Weights of a small transformer language model: 14 layers, RMSNorm before each block.
MLP neurons of a small language model. Each row is named by its layer, matrix (gate and up: input weights; down: output weights) and neuron, and shows model dimensions 304-431. Each number is 50 + 15 x the weight over its row's rms, rounded and kept within 0 to 99. A neuron's up and down rows have the sign that makes its largest values positive.
Before each neuron's rows, "fires before" lists the tokens most often just after its 100 highest values on Wikipedia text that the model never trained on. A number after a token or word is its count.

fires before: "1" 43, "2" 11, " tracks" 4, "15" 4
L11.gate287:60 73 60 53 65 33 16 19 53 42 75 48 41 47 58 40 44 41 50 58 58 81 10 60 12 47 45 55 73 84 80 20 32 24 38 44 41 23 68 37 40 54 18 49 39 70 57 66 62 80 58 44 70 30 39 62 57 46 56 45 47 70 55 47 54 51 86 77 54 24 22 72 41 63 53 33 35 72 94 57 53 54 62 65 39 72 56 72 60 65 67 64 67 60 58 68 42 26 65 52 45 35 55 49 57 57 28 26 54 60 67 88 64 42 25 62 47 56 35 42 75 62 73 69 79 66 61 69
L11.up287:41 57 37 41 49 43 64 43 53 81 43 41 48 46 54 33 61 25 41 65 35 54 24 49 28 53 23 56 66 46 45 35 64 38 37 52 38 50 65 63 69 65 43 48 61 67 78 00 62 70 33 38 56 73 65 55 52 67 36 44 67 41 16 65 77 77 30 65 35 53 51 44 60 37 34 64 58 46 21 77 48 32 68 41 65 57 45 36 32 47 54 49 47 53 39 59 28 54 40 60 72 39 33 38 63 55 43 58 51 74 43 71 45 32 34 52 75 39 56 22 59 29 51 47 50 55 35 49
L11.down287:69 23 75 52 33 39 50 65 67 73 55 45 16 45 75 43 57 53 58 67 48 24 39 33 62 63 39 69 58 45 30 57 29 54 52 41 32 55 63 34 38 54 54 55 44 68 81 64 58 46 61 82 56 52 74 40 43 27 37 47 40 55 68 43 49 42 58 43 42 55 60 53 41 30 84 79 61 41 41 54 58 29 56 55 36 64 43 36 54 71 44 73 44 76 53 46 59 38 60 62 26 37 49 80 41 36 47 67 50 52 55 54 39 60 96 39 47 49 40 27 59 46 53 43 33 53 56 48

fires before: "\n\n" 45, " " 12
L10.gate1509:37 45 54 65 39 41 69 68 77 26 75 53 39 53 58 71 51 48 71 17 60 53 47 74 39 64 45 56 63 80 63 49 59 37 57 77 20 62 45 48 74 60 43 67 59 33 63 51 60 57 28 53 24 74 46 45 45 73 42 56 54 75 59 42 57 35 41 56 74 53 61 73 33 37 47 18 46 45 38 27 33 61 43 35 39 44 28 49 46 45 57 61 34 31 50 38 66 34 82 83 59 37 51 39 64 54 70 44 44 54 50 54 47 43 46 67 18 52 43 55 36 68 30 44 70 60 45 75
L10.up1509:63 59 30 57 43 65 51 66 54 60 65 00 59 64 40 59 53 59 53 29 64 22 35 80 14 59 62 40 30 49 62 21 46 42 63 53 48 42 55 47 41 63 51 59 43 43 62 51 70 58 23 53 37 40 69 30 46 43 57 45 41 56 42 37 41 63 31 75 70 42 50 30 17 15 27 56 85 27 59 24 51 35 22 66 55 38 59 84 52 20 35 43 27 38 25 42 54 50 38 60 46 56 31 60 64 42 29 58 59 45 46 45 28 47 65 61 61 62 58 38 59 55 54 52 67 40 77 54
L10.down1509:49 55 43 79 30 35 77 49 75 59 52 12 39 48 46 77 86 69 58 53 48 60 55 53 60 56 93 42 60 43 53 20 54 32 76 38 62 61 57 36 12 41 59 42 47 21 40 47 46 53 59 45 25 47 48 56 60 37 48 79 98 47 66 79 43 35 41 39 25 29 71 25 17 49 49 42 56 29 75 59 26 62 29 44 38 50 46 66 46 48 37 45 42 59 39 46 27 28 46 55 59 30 61 34 67 29 65 44 60 48 50 58 43 46 27 30 48 56 60 49 35 44 51 50 80 55 34 82

fires before: "\n" 60, "\n\n" 24
L10.gate1402:57 55 50 46 57 54 74 40 34 45 75 76 22 54 47 50 58 59 47 50 56 54 34 57 19 73 38 49 60 43 65 55 60 34 48 52 44 46 55 25 41 56 48 61 69 46 57 43 33 55 50 35 55 37 61 56 69 63 68 42 75 42 67 49 55 90 76 44 66 25 49 48 15 50 45 28 43 51 57 51 53 55 20 48 77 80 65 33 70 38 33 45 54 60 51 41 51 61 51 60 31 41 54 53 62 49 53 21 61 61 39 49 60 49 52 50 48 55 46 55 57 54 33 18 40 58 49 39
L10.up1402:46 51 47 56 14 56 51 46 48 58 54 57 94 62 57 57 74 35 72 35 49 42 27 45 60 59 46 50 72 40 54 54 69 36 65 40 68 29 28 44 45 52 40 19 33 49 47 29 71 38 76 75 47 70 43 32 52 33 49 56 27 44 55 60 34 62 48 28 57 59 64 50 48 54 57 19 30 37 39 34 34 60 26 37 52 48 76 52 67 40 39 65 42 38 38 37 37 55 52 56 61 72 55 66 26 55 88 59 64 83 44 44 13 58 41 43 44 28 34 67 57 34 14 60 74 71 40 45
L10.down1402:57 50 62 61 39 43 64 35 48 30 44 41 65 60 79 44 28 50 90 58 72 50 35 76 47 38 64 37 51 45 45 45 51 64 48 72 26 36 44 39 49 50 56 58 25 50 39 52 63 68 48 70 59 64 35 37 48 58 35 59 56 74 45 71 25 32 40 49 58 46 89 75 40 30 47 43 73 05 38 56 32 45 27 45 51 61 60 61 37 53 41 26 59 63 47 49 38 53 33 74 43 52 48 59 66 53 64 52 31 43 49 41 75 37 69 50 90 37 44 48 19 59 47 63 54 42 31 47

fires before: "1" 24, "0" 14, " | " 10, "2" 5, "3" 4
L11.gate720:39 54 73 69 28 37 60 49 62 60 41 57 74 44 59 39 49 57 28 45 72 22 60 42 57 66 24 37 55 28 55 40 53 60 68 43 49 57 42 30 72 42 61 42 26 62 26 64 45 66 54 45 39 24 39 50 59 27 20 44 61 34 48 62 37 65 35 53 57 45 79 31 55 55 51 49 40 46 42 46 66 51 50 47 64 38 50 43 52 32 52 51 11 41 51 63 53 80 63 72 53 73 24 73 61 59 55 49 47 53 55 16 56 34 38 50 19 45 59 39 36 57 57 34 21 50 26 42
L11.up720:59 40 56 55 46 38 35 45 61 27 94 31 59 17 60 53 57 56 46 58 44 42 25 47 53 52 47 60 54 91 75 54 46 70 59 94 87 64 38 42 76 57 28 46 31 25 32 50 93 53 61 56 42 46 58 27 38 50 24 77 39 12 65 42 55 51 42 44 29 53 24 37 68 41 86 78 14 42 66 64 75 39 46 45 51 58 52 64 50 60 65 42 59 44 37 44 37 66 45 49 25 51 45 56 59 46 72 58 47 54 22 41 42 49 59 81 61 75 25 53 34 71 23 36 44 44 46 37
L11.down720:29 31 48 36 50 54 67 56 29 69 32 47 34 69 26 42 47 67 37 54 43 67 54 36 51 42 53 26 40 04 55 49 87 68 48 29 31 51 42 56 49 65 40 50 51 43 78 66 39 79 66 37 24 72 55 32 36 40 63 37 46 70 54 45 37 48 69 52 79 49 39 50 60 56 59 69 65 47 49 64 36 40 26 54 63 53 51 72 90 46 39 41 63 47 24 62 40 26 39 60 57 32 68 52 61 38 48 60 61 50 32 37 39 20 34 63 56 26 59 48 47 49 42 39 56 58 76 31

fires before: "\n\n" 60
L10.gate385:44 52 61 69 46 44 59 58 34 42 44 45 32 54 41 33 67 76 38 38 67 52 37 51 67 56 31 33 57 49 59 52 70 67 57 29 49 49 32 53 63 63 53 53 37 50 40 51 57 50 46 53 66 63 33 30 34 33 41 55 45 56 45 55 79 39 26 18 28 31 32 77 62 36 56 43 79 42 61 57 49 64 58 29 56 56 53 52 34 34 63 60 59 27 73 50 44 39 30 64 64 69 41 50 82 52 47 60 63 57 50 91 50 44 69 56 21 46 51 54 29 48 41 27 45 69 73 47
L10.up385:45 75 32 63 40 49 57 63 59 50 40 17 56 38 64 52 70 30 46 27 54 44 60 51 72 57 65 17 69 66 47 51 29 43 58 30 51 73 61 36 83 57 75 61 27 28 51 60 00 44 35 64 71 49 26 52 68 70 60 46 68 59 72 27 51 72 35 63 63 48 59 59 56 52 16 31 61 60 80 19 50 46 39 51 68 25 42 49 70 38 44 42 36 55 29 41 79 59 58 40 52 53 55 46 46 51 50 58 58 49 04 34 49 66 16 55 55 47 55 49 39 45 34 44 59 24 55 65
L10.down385:24 54 61 45 34 48 51 40 45 47 55 51 40 68 55 49 63 47 32 30 87 41 61 50 39 44 53 48 39 66 36 11 33 49 53 27 50 47 25 46 57 73 46 56 66 56 71 72 78 43 42 73 20 63 36 23 36 58 55 64 63 47 53 42 61 51 83 67 52 42 41 46 49 61 68 84 36 38 63 35 46 39 47 30 85 49 07 40 45 68 41 39 68 37 66 29 54 51 48 69 40 69 58 57 44 53 37 43 44 57 57 29 37 52 53 54 45 37 59 49 42 36 52 58 56 58 03 61

fires before: "\n" 72, "\n\n" 28
L10.gate415:45 09 39 33 57 20 52 32 61 68 24 69 63 32 64 66 53 59 36 51 42 62 52 49 37 57 43 62 57 69 80 39 43 27 21 61 54 61 53 23 76 52 48 81 54 64 41 35 29 19 54 60 82 47 36 48 52 73 62 66 66 74 45 38 55 21 49 38 38 30 61 58 69 56 56 51 51 38 54 19 37 44 23 58 75 44 50 06 39 36 32 56 41 62 46 48 53 31 58 60 63 33 52 29 46 56 88 45 85 41 35 34 36 63 59 57 17 28 41 27 33 50 47 66 63 49 37 44
L10.up415:56 49 43 41 74 57 84 59 60 45 49 48 27 50 45 31 62 54 37 36 68 35 27 48 49 48 51 54 45 46 70 59 58 33 38 40 47 54 78 47 42 83 34 27 62 46 61 52 39 21 59 50 43 57 97 40 60 40 44 42 52 29 47 39 33 27 53 28 68 63 51 39 60 63 41 31 55 59 46 61 55 61 52 42 31 50 50 77 39 42 41 43 52 38 54 73 60 73 56 83 61 29 59 29 55 60 43 59 32 56 76 49 75 34 62 46 66 42 37 49 57 56 64 36 60 05 55 23
L10.down415:38 62 38 71 55 51 40 47 47 83 42 30 56 35 92 71 54 43 40 57 59 59 73 57 37 74 44 66 51 38 52 45 53 55 40 40 33 53 46 26 70 18 66 61 28 78 39 28 69 38 39 30 76 45 54 21 58 77 48 42 61 70 42 58 37 60 50 32 48 46 55 66 23 73 55 31 30 27 42 54 45 25 59 45 38 58 51 46 49 44 41 56 71 60 60 48 70 53 45 46 55 39 50 71 66 44 42 47 71 30 39 38 16 39 38 57 58 47 46 42 34 58 12 47 84 32 53 49

fires before: "2" 55, "1" 36
L10.gate1447:61 39 48 44 32 43 28 42 48 02 48 70 65 48 67 45 48 70 54 48 58 62 47 54 33 93 31 49 51 29 66 48 74 56 56 14 46 52 66 54 78 38 71 46 59 76 66 45 56 61 47 46 41 65 57 23 28 31 22 52 49 52 36 41 52 30 44 48 35 42 60 67 41 61 59 35 31 37 72 87 37 44 59 37 56 57 77 35 68 60 35 56 78 45 66 42 40 64 68 32 70 22 61 49 50 49 30 43 34 49 79 48 69 57 77 39 24 38 72 59 55 31 37 51 44 42 51 26
L10.up1447:56 62 80 64 70 31 52 55 66 46 56 54 49 60 72 41 33 70 43 73 74 70 44 71 23 35 62 72 51 50 41 47 46 68 70 18 59 70 49 35 53 58 38 60 47 47 64 27 39 35 45 61 90 09 66 51 52 33 48 55 77 38 62 53 40 63 36 70 53 67 62 28 53 59 66 61 79 26 53 44 62 67 63 42 53 62 66 68 54 44 52 45 43 41 43 31 39 57 34 51 49 77 14 42 52 53 42 65 65 64 65 53 20 52 46 44 68 55 42 48 62 54 38 55 55 41 41 47
L10.down1447:44 55 77 71 48 41 62 35 58 47 59 50 31 46 83 60 47 60 35 57 65 43 34 56 67 31 48 40 47 39 70 50 12 68 53 58 49 44 59 55 19 19 49 40 42 60 46 54 48 58 45 54 59 53 47 61 59 12 64 52 32 71 10 58 32 37 58 89 64 67 55 50 49 62 50 61 69 46 46 23 39 50 59 43 61 52 50 50 48 80 58 76 37 57 41 57 53 64 52 38 52 73 72 41 35 93 25 37 73 61 44 27 49 39 74 67 50 18 49 80 48 41 29 34 41 63 63 57

fires before: "\n" 43, "\n\n" 16, "==" 7, " ==" 6
L3.gate569:40 49 60 36 51 64 67 61 61 50 31 89 55 54 66 52 61 61 70 49 49 41 56 46 70 53 58 46 70 29 40 67 16 61 22 52 47 73 52 35 33 41 48 60 59 53 64 62 23 67 38 42 73 69 70 82 65 48 50 53 56 49 57 55 70 49 52 62 43 50 35 48 50 71 41 50 69 68 53 31 17 69 50 38 44 57 40 31 35 18 26 43 21 65 38 59 46 63 65 78 59 33 32 54 31 40 41 42 34 60 45 85 32 56 55 47 49 40 18 28 39 81 35 52 58 56 61 54
L3.up569:32 51 36 58 49 63 55 53 70 50 42 53 46 29 42 44 21 59 71 48 53 51 77 59 21 66 28 06 50 27 54 41 58 46 62 30 57 47 37 53 33 43 55 49 42 55 65 69 61 56 57 53 85 63 06 28 85 66 74 25 66 40 53 73 71 30 49 51 57 42 43 63 43 26 33 35 65 72 44 47 37 70 08 84 54 60 25 73 58 62 71 52 50 58 61 26 52 45 41 67 50 47 41 46 45 39 46 52 53 36 61 34 55 27 40 62 42 42 71 32 47 42 68 26 48 45 16 62
L3.down569:37 48 58 31 13 75 65 42 63 28 60 53 39 50 37 38 85 57 59 36 48 53 46 33 08 38 13 30 47 32 78 44 57 43 47 37 66 55 60 30 50 71 67 52 54 56 69 51 61 69 62 34 63 65 33 58 67 39 69 40 47 39 67 25 74 64 42 51 32 74 55 49 40 41 09 40 48 32 53 56 58 22 36 34 19 61 44 58 85 39 48 19 51 71 63 51 64 75 41 45 46 50 41 65 41 38 49 29 63 72 48 32 66 43 66 63 43 48 55 56 46 54 66 72 47 48 77 44

fires before: " | " 34, "015" 10, "014" 7, "0" 6
L11.gate978:62 70 51 42 51 37 52 60 42 41 58 33 55 33 76 36 56 34 56 56 54 54 42 54 48 78 40 63 47 52 33 67 66 41 42 44 55 42 14 30 52 30 62 71 43 34 29 67 21 55 34 74 65 48 50 29 22 79 40 62 34 47 60 72 43 37 48 36 53 37 55 15 31 32 79 43 35 72 80 26 54 71 71 54 34 54 61 47 55 55 64 59 45 25 55 51 56 64 50 71 45 43 36 56 50 47 34 64 55 37 58 61 33 59 52 65 71 54 40 63 22 34 47 45 59 70 46 43
L11.up978:65 74 62 74 54 60 55 65 53 38 51 27 58 57 49 38 27 52 39 85 58 56 52 66 32 74 52 33 67 70 47 65 68 69 60 42 42 40 47 54 60 59 67 47 74 49 81 51 55 75 28 51 37 55 33 34 51 58 65 80 43 40 54 58 43 73 60 57 53 76 68 23 43 52 79 31 64 55 43 57 68 56 25 70 49 48 44 48 56 39 53 39 53 50 41 44 60 23 57 51 72 72 48 43 33 58 51 53 76 33 33 24 30 41 36 60 24 43 46 71 57 25 45 34 55 48 34 77
L11.down978:50 46 50 30 05 55 60 47 33 68 41 46 21 65 46 49 64 21 74 69 67 50 66 48 49 50 58 49 31 52 52 46 57 41 72 77 52 51 57 44 52 47 51 41 49 45 54 65 46 69 45 44 45 49 41 27 46 72 41 58 40 38 58 30 58 57 41 56 96 42 61 69 27 90 47 44 55 62 60 63 37 56 54 52 44 58 47 47 67 51 48 65 54 64 52 52 55 53 79 33 62 75 57 39 69 56 65 50 47 51 60 50 42 16 44 59 36 78 86 54 34 59 67 47 45 54 74 47

fires before: "1" 58, "2" 26
L10.gate1478:59 40 44 54 25 41 39 43 65 43 52 50 42 64 52 46 68 54 54 38 47 56 65 75 52 77 34 43 57 68 31 41 35 33 45 37 29 46 45 34 68 88 28 47 78 45 66 57 48 62 50 36 93 47 46 50 33 69 48 76 36 59 36 62 54 53 48 37 38 42 63 50 38 34 51 54 32 49 60 30 59 50 70 47 78 62 50 80 27 39 54 58 35 67 57 57 43 67 65 51 62 58 58 58 40 39 21 57 31 78 57 64 50 25 28 68 70 45 53 60 69 61 21 73 67 31 64 52
L10.up1478:15 65 71 88 63 42 69 10 29 61 31 17 47 50 63 48 40 30 57 37 35 91 30 37 42 44 56 37 41 74 33 39 51 71 46 61 28 57 55 44 27 58 36 43 70 53 57 24 52 45 57 78 76 41 67 56 79 15 50 42 69 41 38 49 39 56 54 48 69 71 83 38 69 38 35 58 67 50 45 54 45 59 51 61 44 71 44 47 43 41 45 45 42 50 49 60 26 60 62 35 58 49 67 57 40 44 28 54 57 55 50 62 34 69 27 41 49 45 32 66 44 39 40 32 38 63 66 37
L10.down1478:62 56 72 32 36 55 23 44 38 65 40 44 59 43 50 46 34 49 48 67 57 31 32 56 56 43 62 32 31 58 60 42 43 29 52 40 39 44 63 45 41 49 62 42 49 42 40 31 47 37 62 52 69 50 83 57 41 43 45 53 51 45 32 37 79 47 79 41 61 70 66 13 41 44 30 65 15 50 36 61 44 86 75 35 44 32 07 53 61 92 38 50 56 39 44 60 44 46 70 65 58 38 63 17 31 80 29 50 43 43 79 59 45 77 54 42 31 42 11 71 50 27 52 34 37 73 40 61

fires before: "1" 26, "\n" 21, "\n\n" 9
L10.gate63:56 23 39 39 42 61 58 51 65 59 40 61 33 46 74 61 41 60 91 31 38 49 51 72 57 47 36 41 52 35 85 42 45 42 37 58 64 44 81 24 46 70 63 58 62 42 65 37 40 60 48 57 40 65 37 12 76 49 54 43 47 68 32 40 32 47 28 51 66 41 62 58 84 50 63 55 51 43 76 34 56 76 57 51 41 45 49 70 39 25 45 92 33 51 91 49 17 55 63 47 67 49 62 60 41 40 49 40 60 50 44 30 68 43 36 60 38 57 71 62 29 78 30 47 35 58 54 37
L10.up63:47 49 47 23 47 66 48 50 11 34 61 52 25 65 71 30 66 70 46 41 68 63 68 41 63 73 58 38 19 10 29 31 58 52 44 50 58 66 58 60 55 73 73 40 34 66 68 48 48 42 34 51 52 49 65 38 65 38 23 23 47 52 62 52 38 27 48 60 41 56 59 52 47 57 42 63 59 59 48 51 66 38 32 24 65 63 35 57 74 70 53 12 44 63 45 42 45 59 50 75 22 47 67 59 65 50 31 39 67 30 41 41 62 45 77 54 57 55 70 71 59 45 63 37 21 31 63 34
L10.down63:31 68 63 40 41 68 56 47 70 51 55 59 37 23 61 41 57 64 44 30 51 28 35 28 57 48 45 19 47 27 35 48 53 54 56 65 62 57 45 30 52 46 64 55 62 39 34 35 52 71 60 58 41 67 56 67 72 56 37 22 34 61 38 44 62 38 45 52 57 23 31 52 40 53 64 45 66 62 40 37 00 45 55 51 81 34 45 30 32 61 50 77 52 74 37 40 60 45 65 33 38 50 52 43 71 63 14 46 43 36 55 55 75 41 53 49 32 65 59 44 68 44 51 48 40 80 28 47

fires before: "\n" 56, "\n\n" 11
L10.gate426:58 61 37 48 48 74 53 37 38 28 31 07 48 60 66 33 72 64 43 46 70 54 48 45 41 31 39 46 67 72 51 60 37 50 52 66 43 55 46 66 65 33 53 53 43 52 66 39 63 34 24 61 18 83 67 38 58 33 32 82 17 37 42 57 40 54 60 32 73 66 48 66 50 36 59 50 45 67 61 40 40 48 55 42 52 30 42 50 31 32 73 58 73 58 53 34 47 60 41 58 66 53 34 87 45 41 69 43 32 49 39 19 39 09 59 46 16 21 42 29 46 52 48 33 45 72 52 33
L10.up426:71 44 35 59 80 55 69 27 50 52 66 45 58 43 37 43 45 62 69 52 48 52 39 57 68 55 56 30 74 60 38 27 50 31 74 43 63 55 49 65 31 35 40 45 68 69 47 48 66 38 79 18 21 28 40 21 37 23 62 60 24 38 47 46 31 45 48 55 79 33 45 45 45 57 56 43 41 43 37 47 64 65 52 60 84 29 58 57 32 74 40 40 89 64 39 91 66 34 41 52 47 56 28 52 51 42 38 25 45 25 78 60 45 64 54 54 66 56 47 53 40 41 42 63 48 41 31 65
L10.down426:32 57 53 87 59 67 55 45 41 51 35 70 40 59 92 49 72 52 39 65 45 55 57 51 40 77 21 59 58 51 35 51 61 19 64 74 87 54 63 27 49 53 56 55 56 40 52 26 79 41 50 43 49 55 58 51 31 33 62 52 49 62 45 39 61 71 70 22 50 60 60 37 65 57 61 32 22 52 83 16 46 22 56 33 28 63 47 31 60 54 29 57 46 54 50 39 68 48 46 30 51 39 58 52 87 48 67 51 33 56 47 69 47 46 61 48 66 62 57 76 80 20 50 52 47 45 41 62

fires before: "2" 62, "1" 35
L10.gate869:91 53 57 47 26 55 52 64 48 44 46 60 68 53 61 46 53 63 41 48 34 99 43 48 51 60 68 17 71 58 42 53 62 22 54 32 44 52 48 71 45 51 56 28 50 42 49 82 58 65 26 14 58 59 73 44 67 65 62 70 40 62 51 63 61 29 57 61 46 46 59 39 33 44 69 63 84 55 55 45 44 65 69 41 64 11 42 70 56 49 37 57 39 52 73 53 48 35 42 68 60 50 53 47 59 34 35 62 35 44 45 40 29 77 41 73 33 38 53 68 40 44 38 42 66 37 51 58
L10.up869:60 33 44 39 48 89 50 54 14 45 36 40 55 55 58 48 61 61 47 51 62 77 50 51 52 59 58 39 47 35 53 53 46 61 47 67 64 49 66 51 30 51 54 40 40 42 62 48 33 58 46 64 55 71 67 42 45 67 66 67 51 69 57 62 65 48 53 37 68 78 78 50 56 36 39 54 44 55 66 52 26 29 82 57 44 55 51 67 49 47 69 86 49 48 62 45 30 37 31 54 50 40 51 66 59 44 67 59 17 52 74 54 91 37 30 49 61 70 42 59 48 45 45 24 69 44 58 56
L10.down869:37 38 67 38 42 48 57 54 37 60 72 42 36 64 34 42 32 51 50 43 29 37 41 44 39 91 35 64 43 51 31 37 21 54 59 80 52 60 49 59 59 56 40 39 36 50 16 53 53 53 61 93 55 31 48 30 49 44 41 45 57 47 30 56 45 29 47 48 44 55 42 48 31 42 70 55 45 50 74 77 45 37 61 00 61 46 63 37 61 19 48 41 57 38 50 60 47 34 68 74 48 39 50 35 35 60 34 51 41 68 36 46 42 85 63 76 33 58 42 48 62 45 71 37 66 42 51 49

fires before: "1" 57, "2" 7, "0" 5
L11.gate810:33 77 55 65 30 60 49 62 85 54 63 65 61 55 49 40 65 54 31 42 39 23 53 72 57 53 27 58 60 53 61 58 45 43 72 51 27 54 66 31 56 26 48 48 43 60 57 54 33 46 63 26 24 60 70 61 54 59 68 29 42 49 50 53 28 55 55 15 38 37 32 26 63 43 34 42 52 54 51 48 64 35 71 29 18 18 47 54 36 60 39 58 43 43 26 47 22 63 47 41 40 73 54 60 34 29 59 51 67 46 52 32 71 55 51 36 29 44 74 46 91 56 25 45 67 46 41 54
L11.up810:48 51 39 58 67 43 45 28 45 66 46 85 34 60 46 50 50 50 48 31 44 51 29 68 57 49 48 50 53 60 34 34 48 49 50 29 19 45 68 62 28 40 54 48 49 39 42 43 54 56 35 47 17 80 48 48 45 64 55 46 70 75 63 46 52 38 57 54 23 63 50 30 58 46 48 43 43 89 50 45 58 45 45 44 54 73 37 42 48 42 77 49 56 44 35 54 35 66 33 60 53 61 43 52 50 51 33 42 52 48 45 89 52 48 35 43 38 69 65 50 52 53 42 73 18 46 52 48
L11.down810:44 45 61 38 57 35 06 39 49 45 50 41 67 55 24 74 73 78 40 57 43 52 54 49 28 34 60 33 18 45 35 44 39 32 42 65 47 50 64 32 76 58 40 47 43 45 70 50 47 39 75 54 42 80 28 52 50 64 19 43 42 29 39 21 45 41 78 29 30 50 44 45 41 69 32 44 64 24 70 45 64 64 55 43 73 59 37 44 51 42 51 67 68 89 22 82 63 43 47 50 77 44 40 32 78 70 33 38 46 38 58 64 29 36 35 55 51 28 60 53 67 75 37 43 62 44 52 14

fires before: "1" 31, "0" 20, "3" 15, "2" 12, "4" 4
L10.gate258:73 60 48 40 36 43 51 31 69 74 65 58 44 59 53 55 32 37 21 75 36 42 92 71 63 60 44 41 57 46 77 40 41 37 43 49 28 60 45 77 48 60 52 28 70 40 73 68 56 64 46 51 13 66 56 55 59 57 41 42 49 44 60 79 72 50 54 43 51 64 58 61 28 41 16 31 54 54 35 25 61 41 65 54 49 34 39 40 57 52 70 58 44 39 25 34 47 47 47 52 35 41 45 63 36 39 44 56 29 83 68 38 51 43 34 45 43 41 61 48 35 44 57 45 63 27 60 68
L10.up258:45 26 46 51 54 63 64 55 51 68 64 49 48 66 44 37 45 34 62 40 56 43 47 67 80 49 49 82 42 38 42 37 23 37 46 21 55 57 63 32 59 49 56 71 28 51 47 56 31 42 27 18 31 35 58 43 70 53 73 66 38 68 68 30 51 48 61 42 54 61 45 33 61 56 20 16 63 59 40 45 56 50 61 28 40 51 40 28 47 47 30 84 50 54 59 58 72 51 42 38 52 23 20 42 74 57 28 58 47 60 47 37 59 50 37 30 62 44 51 29 37 24 65 68 48 39 67 32
L10.down258:47 68 69 51 58 73 58 66 27 46 45 54 54 64 36 65 63 61 43 36 29 44 46 57 60 61 40 87 12 41 15 53 20 54 88 51 46 48 78 22 71 47 38 68 40 60 59 50 43 63 59 87 74 61 56 53 67 50 57 46 67 66 43 34 51 56 39 40 52 57 46 62 41 29 64 54 49 42 82 52 50 48 47 58 63 53 40 30 98 44 41 52 31 66 72 40 27 50 80 59 47 60 42 52 58 41 43 50 40 43 62 49 48 65 65 36 61 41 18 47 33 54 50 66 35 55 56 49

fires before: "\n" 65, "\n\n" 33
L3.gate1399:50 39 75 63 46 64 66 28 84 61 58 35 55 46 55 49 59 53 65 28 23 51 36 59 22 62 45 35 76 22 35 32 55 54 60 50 32 31 56 18 48 29 17 66 46 37 41 74 87 35 52 39 48 73 50 42 70 70 33 31 40 32 40 42 54 33 58 42 74 70 48 40 65 70 37 70 33 73 77 67 22 51 49 52 70 74 40 45 53 50 39 60 55 45 33 65 66 54 24 42 44 51 54 45 63 36 28 65 38 52 46 52 27 42 37 71 44 53 41 43 41 39 48 45 61 43 22 77
L3.up1399:38 36 54 60 54 48 49 67 15 67 58 56 36 32 52 28 47 47 63 42 43 61 54 82 38 52 24 39 51 53 61 74 51 53 55 65 45 47 42 64 42 39 32 79 52 52 45 90 68 43 42 45 87 42 37 43 62 60 61 75 57 69 51 46 50 31 34 33 57 59 33 43 72 38 59 66 46 48 49 78 62 31 49 52 46 45 37 47 64 63 48 47 42 46 59 48 49 36 49 98 64 44 59 61 75 73 24 58 40 45 58 41 61 56 38 54 23 39 51 58 31 69 46 47 72 50 50 72
L3.down1399:65 43 65 27 43 29 70 37 22 53 35 65 90 50 47 62 65 45 31 55 49 64 55 39 54 50 50 48 33 68 57 34 51 37 81 39 19 53 50 40 51 37 65 65 46 59 64 53 48 75 68 70 33 58 48 29 37 69 43 56 61 57 58 31 41 74 49 53 79 39 66 56 35 75 42 69 41 64 63 53 62 51 32 42 61 77 39 45 33 42 50 44 54 43 47 81 61 54 65 78 35 50 47 44 39 77 29 58 30 67 63 61 33 64 47 56 55 71 65 48 24 25 74 62 34 55 55 41

fires before: "000" 55
L11.gate251:72 50 46 23 21 63 52 46 63 39 26 65 28 45 71 53 58 45 52 58 43 55 51 51 32 78 41 55 45 45 64 33 34 46 47 47 45 38 47 57 53 67 45 55 66 42 69 33 65 55 51 27 44 48 42 58 42 37 12 29 68 45 56 67 28 48 54 45 57 54 71 56 50 37 42 22 60 44 58 61 50 46 54 55 58 24 67 51 76 45 51 37 58 47 48 57 76 76 51 41 47 63 40 35 36 40 43 45 48 72 65 36 64 19 47 31 28 37 65 43 35 70 62 63 49 30 40 53
L11.up251:50 53 85 68 68 45 44 53 17 41 47 79 42 66 38 23 67 63 47 59 59 36 16 55 70 37 44 73 43 40 56 53 16 68 59 39 55 65 37 45 37 45 65 35 58 77 12 65 52 57 53 51 61 27 43 38 66 59 49 82 52 35 62 33 52 44 61 43 33 26 44 81 38 38 71 32 52 44 66 43 50 56 48 47 57 37 68 43 54 40 55 28 38 69 60 75 18 75 44 62 45 52 46 32 41 58 50 41 46 51 26 44 55 45 69 46 61 53 23 43 87 35 53 43 78 53 21 44
L11.down251:69 59 54 42 20 61 65 53 58 56 61 56 55 47 69 82 47 31 38 58 34 55 74 25 59 59 52 38 40 74 55 38 66 50 61 45 42 53 36 57 40 34 37 59 53 51 49 50 43 56 21 20 40 31 41 40 63 45 52 25 65 47 64 43 64 74 77 46 61 57 74 33 73 63 34 60 69 48 56 53 68 51 59 61 83 46 38 40 56 72 67 20 17 40 62 66 31 13 13 25 60 47 69 64 69 51 33 33 31 37 33 21 60 28 67 46 38 67 54 60 20 30 38 60 64 37 40 49